{
  "num_hidden_layers": 11,
  "hidden_size": 256,
  "num_attention_heads": 4,
  "num_key_value_heads": 4,
  "head_dim": 64,
  "intermediate_size": 704,
  "vocab_size": 1024,
  "hidden_act": "geglu",
  "norm": "rmsnorm",
  "norm_place": "pre",
  "norm_eps": 1e-06,
  "positions": "rope",
  "rope_theta": 2950.0,
  "rope_fraction": 1.0,
  "qk_norm": true,
  "attn_scale": 0.139,
  "bias": "all",
  "tie_word_embeddings": true,
  "parallel_block": true,
  "init": "uniform",
  "init_std_qkv": 0.0217,
  "init_std_o": 0.00463,
  "init_std_up": 0.0217,
  "init_std_down": 0.00463,
  "optimizer": "adam_atan2",
  "learning_rate": 0.00194,
  "beta1": 0.9,
  "beta2": 0.98,
  "weight_decay": 0.091,
  "lr_head": 0.00963,
  "warmup_steps": 264,
  "schedule": "wsd",
  "decay_fraction": 0.787,
  "decay_shape": "cos",
  "final_lr_fraction": 0.05,
  "batch_tokens": 32768,
  "max_seq_len": 256,
  "doc_mask": true,
  "train_tokens": 170300000,
  "max_steps": 5198,
  "dataset": "wikipedia_en"
}
MLP neurons of a small language model. Each row is named by its layer, matrix (gate and up: input weights) and neuron, and shows model dimensions 160-223. Each number is 128 + 24 x the weight over its row's rms, rounded and kept within 0 to 255. A neuron's up and down rows have the sign that makes its largest values positive.
A block is one neuron, or neurons of one layer that tend to fire together. After each block is what it responds to, as a language model described it from the Wikipedia text at the highest values.

L7.gate259 [ 92  83 144  97 109 150 107 112 139 112 120 145 156 135 124 135 153 136  96 123 147 101 130 125 160 105  61 127 149 118 158 154 132 144 145 121  97 155 135 121 125 159  89 143  75 115 154 154  92 134  94  98 152 124 133 132  64 154 180  89 131 155 141 136]
L7.up259 [123 158 134 120  95  74 161 134 140 137 116 105 129 137 141 114 129 128 119 167 104 137 130 160 129 147 121 108 153 166  94 150 119 117  81 151 118 146 139 122 123 138 124 103 129 141  59  60 139 157 160 105 128 133 120 157 163 121 127 127 123  85 144 113]
L7.gate359 [133 104 106 149  93 155 142 118 135 118 111 141  86 151 150 101 118 107  99 156 136 123 137 149 160 114 147 124 130 146 111 135 157 124 130 148 117  99 147 127 141 154  93 106 110 129 130 143 146 152 146 131 147 164  99 114  73  97 184 123 103 134 127 137]
L7.up359 [121 111 132 120 155 153 144 134 108 139 148 152 129 143 126 123 127 162 119 122 126 127 155 147 167 110 108 115 124  96 162 147 116 152 130 158 119  98 108 151 139 112  86 120 179 114 178 131  77 127 103 102 111 166 128 115 139 122 155 117 118 156  81 125]
L7.gate440 [115  94 153 167 111 140 135 104 138 118 108 126 148 121 102 125 105 132  90 102 134 101 147 122 137 113  87  97 126 127 149 166 119 115 111 115 124 160 142  88 143 164 134 109  56 122 149 125 107 110 142 149 187 148 109 105 100 123 126 131 145 101 159 123]
L7.up440 [105 127 140 131 123 129 149 127 129  82 151 117 139 122 141  68 120 117 134 134 169 168 130  95 117 165 165 121 162 158 147 149 118 130 154 132 130 148 123 105 131 118  93 135  96 100 115 166 143 115 112  88 164 150 125 130 150 146 155 136 130 103 126 128]
L7.gate592 [109  99 104 135 122 146 180 108 140 108 108 133 127 102 122 152 114 146 112 144 111 131 148 144 151 162 122 100 173  85 141 158 133 176 108 102 153 152 118  96 128 126 140  91  92 105 160 137  92  95 138  85  80 135 166 111  98 110 113 145 115 102 144 176]
L7.up592 [140 118 116 107  65 135 155 135 122 135 130 117 131 143 143 162 137 116 154 118 132 148 119  89 138 149  98  94 145 125  90  98 148 143 114 162  96 133 148 165 104 148 100 108  93 119 110 146  93 152 116 135 130 144 135 105 135 166 164  96 136  94  78 106]
Description: Transitive verb endings

L4.gate114 [125 112 114 162 151 137 157 114 149 131 150 100 114 115 157  97 137 112 138 158 182 141 166 105 131 126 155 143 172  72 149 145  90 169 125  99  63  93 115 121 140  87 157 103 117 121 149 127  92  94 110 119 140 113 125 121  83 117 121 110 137 121  72 131]
L4.up114 [112 109 163 147 120 100 101 111  99 132 128 180 112 194 153 106 121 116 106 122 152 169 151 132 165 122 157  97 100 123 105 122 141 115 161 114  97 145 103 104 174 126 117 119 134  96 141 115 124 141 105 132 144 110  93 144 123 178 120 107 141 165 108 114]
Description: Word-final suffix pieces

L7.gate153 [136 145 112 118 127  79 140 127 111 109 112 126 110 116  95  66 138 151 153  99 126 116 145 111 162 109 151 137 156 100 113 141 141  73  99 134 146 173 148 136  74 158 203 141 127 109  97 129 146 134 150 154 130 123 174  97 146 151  89 119 143 166 122  92]
L7.up153 [132  90 126  93 154 144 150 136 116 138 149 130 105  93 108 137 126 164 127 125 132 177 119 120 149  90 109 114 106 140 138 128 165 110 133 128 144 116 127 123 143 130 159 154 114 104 164 132 136 164 101  94 129 192 158  76 112 179 125 134 129 124 170 123]
L7.gate415 [140  99 175 112 136 117 141 109 145 133 122 164 106 113 120  97 119 151 102 141 159 173 125 169 121 129 142 103 130  97 139 131 121  87 138 112 158 116  84  96 131 111 157 156  92 125 155 140 142 139 145 109 170 119 144 130  81 107 138 178 124  77 141 173]
L7.up415 [133 103 137 124 103 108 165 141 132 136 121 109 106  77 125 103 147 162 129 125 131 166  91 158 136 128 156  72 103 102 115 132 143 130 151 169 135 175 143 106 112 100 162 118  94 127  85 160  98 139 143 118 128 115 133 123 122 148 127 147 143 124 142 120]
L7.gate589 [127 100 104  87 167  95 124 128 134 104  74 149  98 119 130 149 132 186 101 141 100 162 114 140 103 164 124 109 100 121 161 124 155 138 121 121 129 164 142  98 110 125 134 101 122 151 134 161 144 132 130 120 120 156 132 110  90 149 149 161  97 129 130  90]
L7.up589 [180 131 132 110 143 116  98 152 110 105 158 136 136 111 156  90 122 111 146 146 105 147 102 111 109  90 121 116 101 129 144 129 116  92 155 118 114 159 131  96 145 124 148  98  99 127  76 161 143 112 128 120 127 128 144 134 136 137 142 186 103 110 154  98]
L7.gate662 [172 102 112 120 125 102 116 116 171 146 146 127 135 136 139 136 156 173 114 126 132 146 157 134 134 139 156  94 107 123 138 148 131 148 135 168 107 115 148 122 145 143 164 148 112 120  93 107 129 177  97 115  77  90 132 111 122  91 107 140 100 140 144 129]
L7.up662 [104  99  80 111 145 110 112 112 105 107 149 133 119 158  95 101 107 125 129 146 121 113  78  92 152 153  77 120 130 130 134 145 159 136 161 149 167 124 107 118 114 105 161  86 137 111 123 105 120 129 137  95 123 120 140 154 120 167 109  98 179 144 138 135]
Description: Word-completing final subword

L3.gate227 [110 135 109 144 119 112 136  78 165 190 120 167 124 105 120  91 111 129 161 141 115 127 113  92 131 133 138 139 100 132 130 155 115 117 111 133 115 145 164 113 114  92 105 144 119 142  94  86 144 140 128 114 127 143 108 138 141 166 128 124 104 111 147 114]
L3.up227 [134 134 105 130 138 123 101 108 158 150 117 170 129 118 100  87  73 155 120 174 114 149 116 114 116 152 122 131 120  97  97 116 125 157 127 120 133 120 135 154 115 101 132 141 137 122 116  91 108 115 122 138 127 143 139 145  83 190 124 122  96  96 108 109]
L3.gate345 [ 95 140 143 132 152 156 125 101 157 137 133  83 113 115 144  96 137 156  97 128 136 145  81 115 130  99  88 104 125 136 126 163 108 107 119 143 122 139 114 120 138  90 150 138 127 121 107 155 145 145 155 144 105 137 141 143 111 120 133 134  90 143  71  94]
L3.up345 [119 167 118  96  89 135 113 111 105 140 140 105 140 168 158 201 127 121 131 118  96 145 123 127 132 119 123 150 129 128 151 144 146 165 142  82 173 129 122 126 122  91 140 152 137  97 135 105 137 156 119 167  98 136 119 108 136 147  95  81 154 131 129 142]
L3.gate397 [120 126 136 118 139 157 112  86 135 140 114  71 123 126 118 139 102 101 127 144 136 115 108  91 140 142 125 128 151 105 189 150 105 126 134 146 177 126 148 117 109 104 121 138 120 131 125 101 114  93 133 146 139 165 132 161  79 150  99 125 102 134 110 119]
L3.up397 [161 109 142  93 120 170 108 136 135 115 124 116 139 140 141 118 102 159 163 137 136 134  84 117 100 121 112 127 110 119 134 117 154 126  89  85 171 116 111 122 122 148 113 115 114 139 147 137 154 117 150 157 114 133 133 108 101 149 142 114  92 145 112  99]
L3.gate574 [116 139 131 110 106 107  96 128 121 108 135 137 143 163  94 127 166 141 100 162 179 164 117 104 141 128 139 121 129 106 123 114 161 123 139 121  97 102 115 114 106 148 137 113 104 101 131 133  77  62 128 132 150 144 166 120 101 128 144 140 122 115 132  79]
L3.up574 [111 104 121 143 127 163 138 133 116 140 116 129 101 157 135 102 130 127 107 152 181  87 131 142 142 101 134 116 105 133 142 148 126 151 152 132 119 145 132 125 146 111 139 138 105  98 130 118 118 117 131 155 106 148 103  97 126 135  77 139  80 139 150 128]
Description: Word completion after split prefix

L3.gate202 [136 131 109 135 153  91 106 140 174 139 122 120  99 162 152 120 101 172 126 106 147 118  95 118 146 132 139 117 134 128 144 196 153 134 117 161 144 142 161 105 132 108 127  79  71 125 140 168 170 133 133 144 105 159 139 135 159 119 155 107 130 105 102 126]
L3.up202 [152 118 144 136 197 151 108 120 159 145 173  65 106 156 146 133 132 141 104 104  95 139 149 138 142 134 119 146  99 110 109 112 132 125 130 121 119 131 139 133 155 112 166 130 119 122 172 147 126 144 158 120  86 133 112 116 129 137 136  75 135 173 124 156]
L3.gate430 [112 138 108  99 130 146 154  94 162  90 150 153  69 108 165  93 152 147  88 111 111 103 150 144 200 115 132 141 115 101 131 165 145  90  99 118 151 136 116 108 131 134 113 111  63 109 108 157 133 123 123 147  97 156 111 116 147  91 139  88 124 160 122 116]
L3.up430 [136 111 122 128 110 108 162 125 138  95 138  88 116  91 155 124 117 101 112 156 118 116 141 106 153 147 179 141 112 135 134 134 125 124 102 114 156  89 102 121 146 123 115 133  76  75 109 147 143 135 105 109 132 105 115 144 132  65 123 109 128 146 102 105]
L3.gate552 [129 120 116 140 121 133 192 102 138 140 124 101 112  87 128 104 106 105 138 139 107  97 101 118 106 170 102 152 190 129 134 145 132 108  69 151 163 150 136 130 110 153 116  91 112 112  95 117 180 132 142 135 139 117 120 122 163 121 126 140 135 107 132 143]
L3.up552 [128 128 128  99 143 159 134  92 140 146 137 149 138 101 117 125 169 145  98 139  83 127 119  98 120 127 126 137 134 149 117 105 146  97  83 107 171 180 110 111 101 158 140 105 114  94 112 107 175 146 160 138 143 104 140 115 184 134 157 159 157 152 120 152]
L3.gate647 [ 83 101 123 139 120 139 142  87 184  93 143 120 131 116 143  69 127 126 147 112 147  70 152 142 168 149 116 152 156 119 156  98  67 104 122 134 137 143 154 110  91 114 129  98 150 126 163 167 161 141 127 141 139 130 135 106 146 146 136 134 147 193 149 135]
L3.up647 [152 120 159 134 106 140 187 123 137 130 137 104 125 151 128  90 118 114 119 118 115  92 143 130 124 156 120 142 107 129 163  70 113 143 131 155  97 125 117 142 138 105 132  70 146 123 152 137 113 148 143 136 167 145 129 136 136 162 121 141 148 106 132 134]
Description: Mid-word fragments, esp. "until"

L4.gate32 [129 169  95 146 158 154 158  90 130 109 146 137  97 127 123 107 138  92 104 138 163 112 112  74 118 141 136 127 138 119 118 117  87 130  75 148 129 123 154 151 121 105 108 122 130 151  85 150 116  94 146 123 104 121 148 123 135 135 103 151 129 111 141 113]
L4.up32 [185 146 111 128 113 131 168 129 174 109 122 131 154 111  97 149 149 155 134 128 112 121 118 149 105 106 129 126 151  96 147 161 135 114 141  81 147 109 157 113 122 161 113 137 179 103 125 166 117 100 155  92 121 161 130  88 125 159 119 141  66 106 133 151]
Description: Word piece "in/In"

L4.gate530 [109 139 109 127 133 127 126 138 121 140  99 106 161 173 125 138 106 139 136  68 153 113  66  98 119 132  63 160  94 118  80 127 113 125 166 150 174 156 126 126 116 142 137 142  98 122  79 165 135  88 106 179 129 108 163 104 110 141 106 141  94 141 143 115]
L4.up530 [145  90 112 127 118 125 143 144 110 140 112 130  88 119 123  96  97 162 140 122 138 102 134 166 111 132 153 160  94 136 196 118 124 122 120 133 149 153 152 135 147 116 109 120 112 134 118 108 128 180 115 160 130 109  74 124 132 170 149 109 110 169 120 110]
Description: Word-completing suffix pieces

L3.gate129 [128 118 127 181 107 152 135 101 164 154 101  84 149 179  94 108 183 111 139 109 129 130 100 115 155 148 129 159 129 131 118  99 116 151 133 128 109 109 166 129 158 121 151 132 132 152 118 154 133 126 148 144  95 133 116 125 126  63  91 154 110 174 105 103]
L3.up129 [122 132 127 139 102 123 117 100 150  87 136 104 127 124 113 148 175 136 179 111 140 124 105 146 144 124 155 152 123 138 166 190 133 136 146  79  97 201 147 112 111 111 132 157 117 196 158 169 131  77 135 148  71 100 153 165 134 117 129 112 150 144 113 131]
L3.gate344 [144 135 122  81 177 129 142 101 156 151  95 128 163 123 135  91 132  90 117 145 140 154  98 100  94 142  88 112 158 124 118 129 168 117 134 116 131 148 135 100 151 129 139 135 133  78 164 116 113 130 154 128 111 133 139 162 152 141 100 127 149 115  66 138]
L3.up344 [135 117 148 111 150 161 145  95 145 146 111 116 158 135  85 114 150 117 127 175 125 103 135 114  91 155 148 112 126 141 156 120 147 120 114 140 103 114 136 130 137 109 207 143 156 131 161 122 118 123 121 108 147 129 117 107  88 127 102 128 129 111 131 115]
L3.gate382 [ 91 123  96 140  83 142 123 124 134 166  87  95 107 133 133 160 152  87 116 141 122 106  80 100 148 138 107 136 146 158 185 131  97 126 139 176 103 133 177 120 150 120  91 114 118 160 109 120 124 115 148 117 117 109  87 180 171 127 133 159  89 111 125 134]
L3.up382 [109 120 145 128 139 139 107 135 159 144  94 101 130 157 143  84  89 132  93 122 108 135 121 120 172 163 124 111 106 154 163 121 126 124 161 137  82 105 123 118 127 134 129 106 135 169 126 124 122 121 142 114 151 154 103 152 162 143  95 142 126  75 157 141]
L3.gate688 [ 92 109  97 109 128 123 151 111 156 174  99 108 112 157 144 108 121 155 170 154 129 152 153 131 180 107 102 145 127 157 113 140 129 141 118 130 134 105 116 141 126  82 146 130 104 143 111 152  94 127 112 193 103 177 104 126 102 105 134 131 158 155 124 111]
L3.up688 [133 161  91 157 106  96 169 131 144 106 115 151 114 171 130 115 148 131 141 118 147 107 162 121 140 145 114 117 100 140 144  92 134 106 142 145 118  95 153 107 157 120 169 117 107 150  95 146 141 148 149 123  97 140 105 125  84 138 143 136 118  96 124 150]
Description: Mid-word fragments, American

L7.gate33 [104 150 112 184 127 138 141 124 198 178 148 155  88 171 175 111 137 127 146 112 125 137 130 132 131 141 157 150 172 139 115 103 150  79 124 151 113 139 155 133 125 124 113 107 161 124 112 159 115 108 143 108 140  87 160 105 120  99 135 179  91 135 117  96]
L7.up33 [141 135 172 127 105 119 120 134 117 120 112  88 134 151 158 132 181  96 134 131 156  88 110  83 135 174 139 133 114 160 125 127 108 135 108 137 172 133 112 145 157 138 104 156 118 160  92 122 121 103 122 144 113 126 110 151 139  46 141 156 136 120 154 147]
L7.gate210 [112  82 135  98 111 121 185 119 161 161  62 100 166  87 126 114 153 129 100 129 133 163 121 105 124 123 112 136 183 126 167 114 129 111 157 140 136 133 127 103 136 101 116 128 153 156 130 107 146 102 110 110 118 167 179 201 140 126 135 114 127 202 149 124]
L7.up210 [137  86  61 141 124 111 110 137 136 103 143 136 140 138  71 142 140 114 118 133 105 134 144 128 171 133 107 140  93  94 133  94  81 160 131 170 164 100 103  84 135 139 169 129 147 124 116 162  80 121  80 140 100 160 115 146 177 116 131 129 131 109 164  85]
L7.gate406 [114  95 121 170 114 114 138 126 175 114  82 115 110 150 153 116 147 118 148  88 131 173 138  90 167 183 129 170 123  70 136 164  92 103 133 125 132 124 151 126 138 133 132 129 119 170 111 131 152 100 171 128 130 121 119 126  97  95 139 108 119 165 138 166]
L7.up406 [180 115 122 161  91  88 135 147 139 136 117 106 159 145 151 128 142 105 112 151 133 209 121  58 122 119 195  74 132 127 142 123 121 115 158  99 153 106 121 108 134 163 158 139  93 134 125 107 153 122 156 113 125 133 146 145  90 146  81 132 148 103 147 137]
L7.gate513 [131  86  99 171  89 117 180 136 144 136 103 101 129 161 129 184 152 123 148 123  92 145 139 133 135 137 144 141 123 151 115 125 137 125 125 169 117 152 125 150 127 137 119 110 105 161  95 102 153  93 124 158  68 112 131 133 118 108 142 149 178 154 113 136]
L7.up513 [144 108 103 102 168 121 140 130 143 151 154 117 149 151 151 114 129 107 133 125 123  81 118 165 102 162 146 150 118  95 120 121 112 107 146 142 128 141 112 144 121 113 141 145 147 111 110 123 176  88 138 131  90 118 111 124 131 146 106 125 124 131 134 133]
Description: Adjective-forming suffix pieces

L4.gate39 [ 70 144 130 163 163 167 134  92 139 164 159 134 152 167 127 121 138 105 140 138 172 144 114 111 134 111 139  92 189 105 178 155 161 139 121 138 103 155 157 151 119 128  92 120 171 150  91 154 113 104 127 149 130  84 156 152 124 135  80 117 108 142 116 124]
L4.up39 [187 130 156 104  94 148 130 116 132 170 141  81 111 140 128 108  99 178 174  92  90 163 106 108  87 127 155 137 121 123 146 106 125  69 137 117 101 138  97 118 130 146 136  82 125  81  99 140 129 163 171 141 120 116 100 144 142 173 130  93  95 120 152 174]
Description: Mid-name continuation pieces

L7.gate3 [114 115 128 182  64 101  82 111 163 144 117 102 144  86 161 147  98 123 127 113 147 121  97 119 139 156 130 112 125 155 151 131 131 125 130 151 129 145 151 145 159 123 125 140 105 157  52 117 164 119 108 137 152 156 135 146 151  90 144 143 132  86 145 118]
L7.up3 [128 112 109 135 118 117 137 134  76 132 116 114 105 142 142 148 106 147 136 124 138 100 136 134 104 124 113 119 111 137 149 121 117 155 132  97 127 135 103  81 109 133 145  98 127 114 138 139 141 115 102 115 152 136 114 116 128  92 110  71 152 104  96 173]
L7.gate102 [106 149  98 106 107 112 156 108 146  99  68 178 125 140 165 145 118 158 112 153 138 138 113 123 121 142 135  98 153 185 130 205 108 151 105 105 136 105 158  91  99  95 133 116  96  98 102 130 143 108  97 131  76 176 117 142 112 106 135 140  82 153 152 158]
L7.up102 [125 110 186 125 140 144  85 122 138 151 147 137 156 111 127 102 150 101 106 124 167 145 119  79 122  91 129 130  98 126 105 129  98  95 146 151 121 103 171 107 169 155 110 107  86 139 104 131 168  94  93 190 173 145 161 158 124 137 135 118 131 132 122 132]
L7.gate336 [127 123 120 140 126 105 128 145 119 113 148 110 133 141 168 127 139 107 114 153 114 188  89 105 165 103 144 109 132 167  77 121 128 116 144 127 159 203 136 105 157 124 135 121 137 110  97 126 135 107 145 119 153 157 139 142 142  86 171 138 122 109 132  96]
L7.up336 [130 171 116 132 105 132 123 128 127  93 112 123 113 128 154 110 101 135 105 107 148 121 136 177 112 127 178 121 114  98 121 115 112 106 138 124 118 121 137 134  66 155 105 140 116 134 125  94 138 155 104 127 159 126 126 119 141 121 155 116 113  92 113 142]
L7.gate441 [ 89  89 116 129 121 166 107 120 149 134 117  89  83 147 142 110 132 151 100 143 123 154 124 152 103 121  77 121 147 132 112 140  88  89 118 116 120 136 118 128 135 122 159  93 124 159 115 103 108 192 136 130 153 144 128 113 121 129 183  81 109 138 117 122]
L7.up441 [153 131 168 120 113 135  69 132 121 112 112 119  88 104 163 106 163 142 148 135 117 157 153 122 103 124 113 130 107 118 174 151 120  71 104 121 123 136 121 114 156 111 115 123  99 153 135  99 130 125 136 129 145 117 132 104 154 112 152 121 109 124  96 102]
Description: Word-final completing fragments

L7.gate217 [137 130 141 123 108 148 134 102 144 108 112 154 108 137 119 142 150 108 114 143 112 126 121 169 158 139 116 151 110 122 150 151 115 147  61 139  98 167 142 144 122 131 150 112 129 143 128 144 159 162 138 154 114  97 116 116 130 131 156 110  84 164 128 145]
L7.up217 [133 119 170  95 122 113 132 149 144 110 166 122 105 119 127 157 187 106  79 161 135 136 115 134 165 126 115 141 140 127  99 140 119 158  83 109 116 135 122 120 104 161 149 108 120  87 135 122  86 152 143 128 134  96 122 130 124 103 133 109 121 138 172 140]
L7.gate487 [119  94 142 148 105 159 146 114 178  82 120 168 124 154 119 126 173 140 109 156 163 144 133 153 151 154  95 131 136 143 129 160 106 164  69 144 113 148 133  98 151 149 128 104 112 157  95 158 113 122 130 130 128 168 130 125 144 103 111 126 131 142 142 204]
L7.up487 [129 132 134 153 117 134 134 126  83  76  94 150 135 166 107 121 130 120 171 146 181 108 137 178 142 144 130 124 138 107 133 147 131 153  89 158 136 135 171 110 133 119 103 103 179 118 125 150 112 126 153 140 139 140  63  87 155 103 115 111 122 146 134 166]
L7.gate501 [108 116 146 117 126 144 156  82 152  93 163 125  94 120 124 106 128 131 119 140 176 164 119 160 116 179 156 166 121 139 102 114 125 124  98 156 115 138 105 155 110 121 101 105 119 120 108 129 105 133  69 114 128 101 141 117  96  90 180 100 127 186 100 167]
L7.up501 [133 164 153 149 111 148 191 135  85 177 143 177 121 126 159 128 174 122  94 147 141 128  91 105 166 107 150  84 117  75 131 146 148 163  98 114 120 124 168 125 130 165 140  87 154 102 133 138 119 165 141 132 120 140 145 104 140 120 119 120 138 104 143 161]
L7.gate651 [152 160 156 186 109 145 128 117 110 102 157 141 136 115 124 190 103 124 122 129 102 122 120 157 162 157 126 128 136 134 135 167 114 107 130 117  98 152  74  97 124 134 145  95 134 121 165  98 157 147 152 120 132 138 125 139  99 131 121  95 109 123 123 136]
L7.up651 [ 94 150 109 143 157 159  79  91  99 132 141 161 137 156 146 167 129 133 113  95 123  98 162 124  64 125  85 158 136 104 160 135 116 100 101 140 100 173 121  71 123 127 149 103 100 152 168 150 124 143 180  94 145 185 158 145 125 159 134 134 110 164 130 106]
Description: Sentence-opening word pieces

L3.gate300 [114 108  99 119 105  86 120  90 139 114 109 128 143 157 120 116 108 141 185 134 138 129 125 109 142 160 134 152 161 138 132 106 135  90  84 118 145 136 156 110 140 106 174 119  93 147 150 118 130 105 122 150  83 156 148 126  97 134 152  88 132 112 102 154]
L3.up300 [111 106 117 149 124 131 105 112 149 167 112  86 140 175 130 117  79 104 132 116 143 154  73  78 121 100 132  82 116 134 135  88 132  97  88  92 164 133 156 140 123 152  99 121 135 141 125 145  94  59 154 154 111 169 122 110 114 150 132 113 126 148 193 115]
L3.gate476 [144 133 121 124 140 122 108  99 131 148 108 130 131 118 146 115 126 128 124 114 171 126  86  98 107  84 108 136 168 132 120 111 109  88 112 136 112 147 144 120 113 121 126 125 129 125  98 148 141 114 112 164 144 108 140 101 108  84 129 110 129 140 103 132]
L3.up476 [152  84 147 140 145 125 116 133 173 116 102 119 134 161 123 119 127 158 145 106 100 120 141 111 132 103 145 101 122 143 158 112 137  96 161 135 143 150 130  81 130 107 137 108 127 131  81 151 165 133 146  86 112 131 149 183 111 137 139 120 133 124 151 127]
L3.gate646 [150 112  84 124 144 120 115  96 138 124 124 147  90 104 120 128 117 132 130 111 151 118 140  90 142 112 126 139 138 111 103 145 117  95 122 152 146 166 132 153 110  77 128 165 126 172 163 154 144 127  80 118 151 123 140 140 111 128 127 128  71 159 111 165]
L3.up646 [142 129 103 137 138 123 152 122  95  96 114 107 124 167 104 116 183 136 136 135 114 143 151 141 120 120 150 161 153 117 117 125 130 125 150 113 127 141 122 111 110 116 151 157 145 188 167 158 126 115 129  93 167 139 114 123 112 152 131 122 158 134 131 120]
L3.gate651 [140 115 129 112 116 133 133 109 127 126 105 109 113 149  98 138 157  73 129 142 125 149  83  92 128 120  98 124  94 138 126 129 153  78  92 140 116 140 150 131 119 109 132 118 149 107  87 139 123 158 103 136  82 148 106 173 133 115 135 128 174 156 146 182]
L3.up651 [154 150 142 121 138 104  95 161 148 113 117 102  97 123 121 130 158 129 134 102 131 118 106 113  97 129 101 135 134 116 100 157 149 156 126 121 122 163  76 113  99 113 115 106 121 143 146 157 147 106 134 123 125 182 170 155 175 122 101 127 120  98 144  81]
Description: Mid-word "al" completions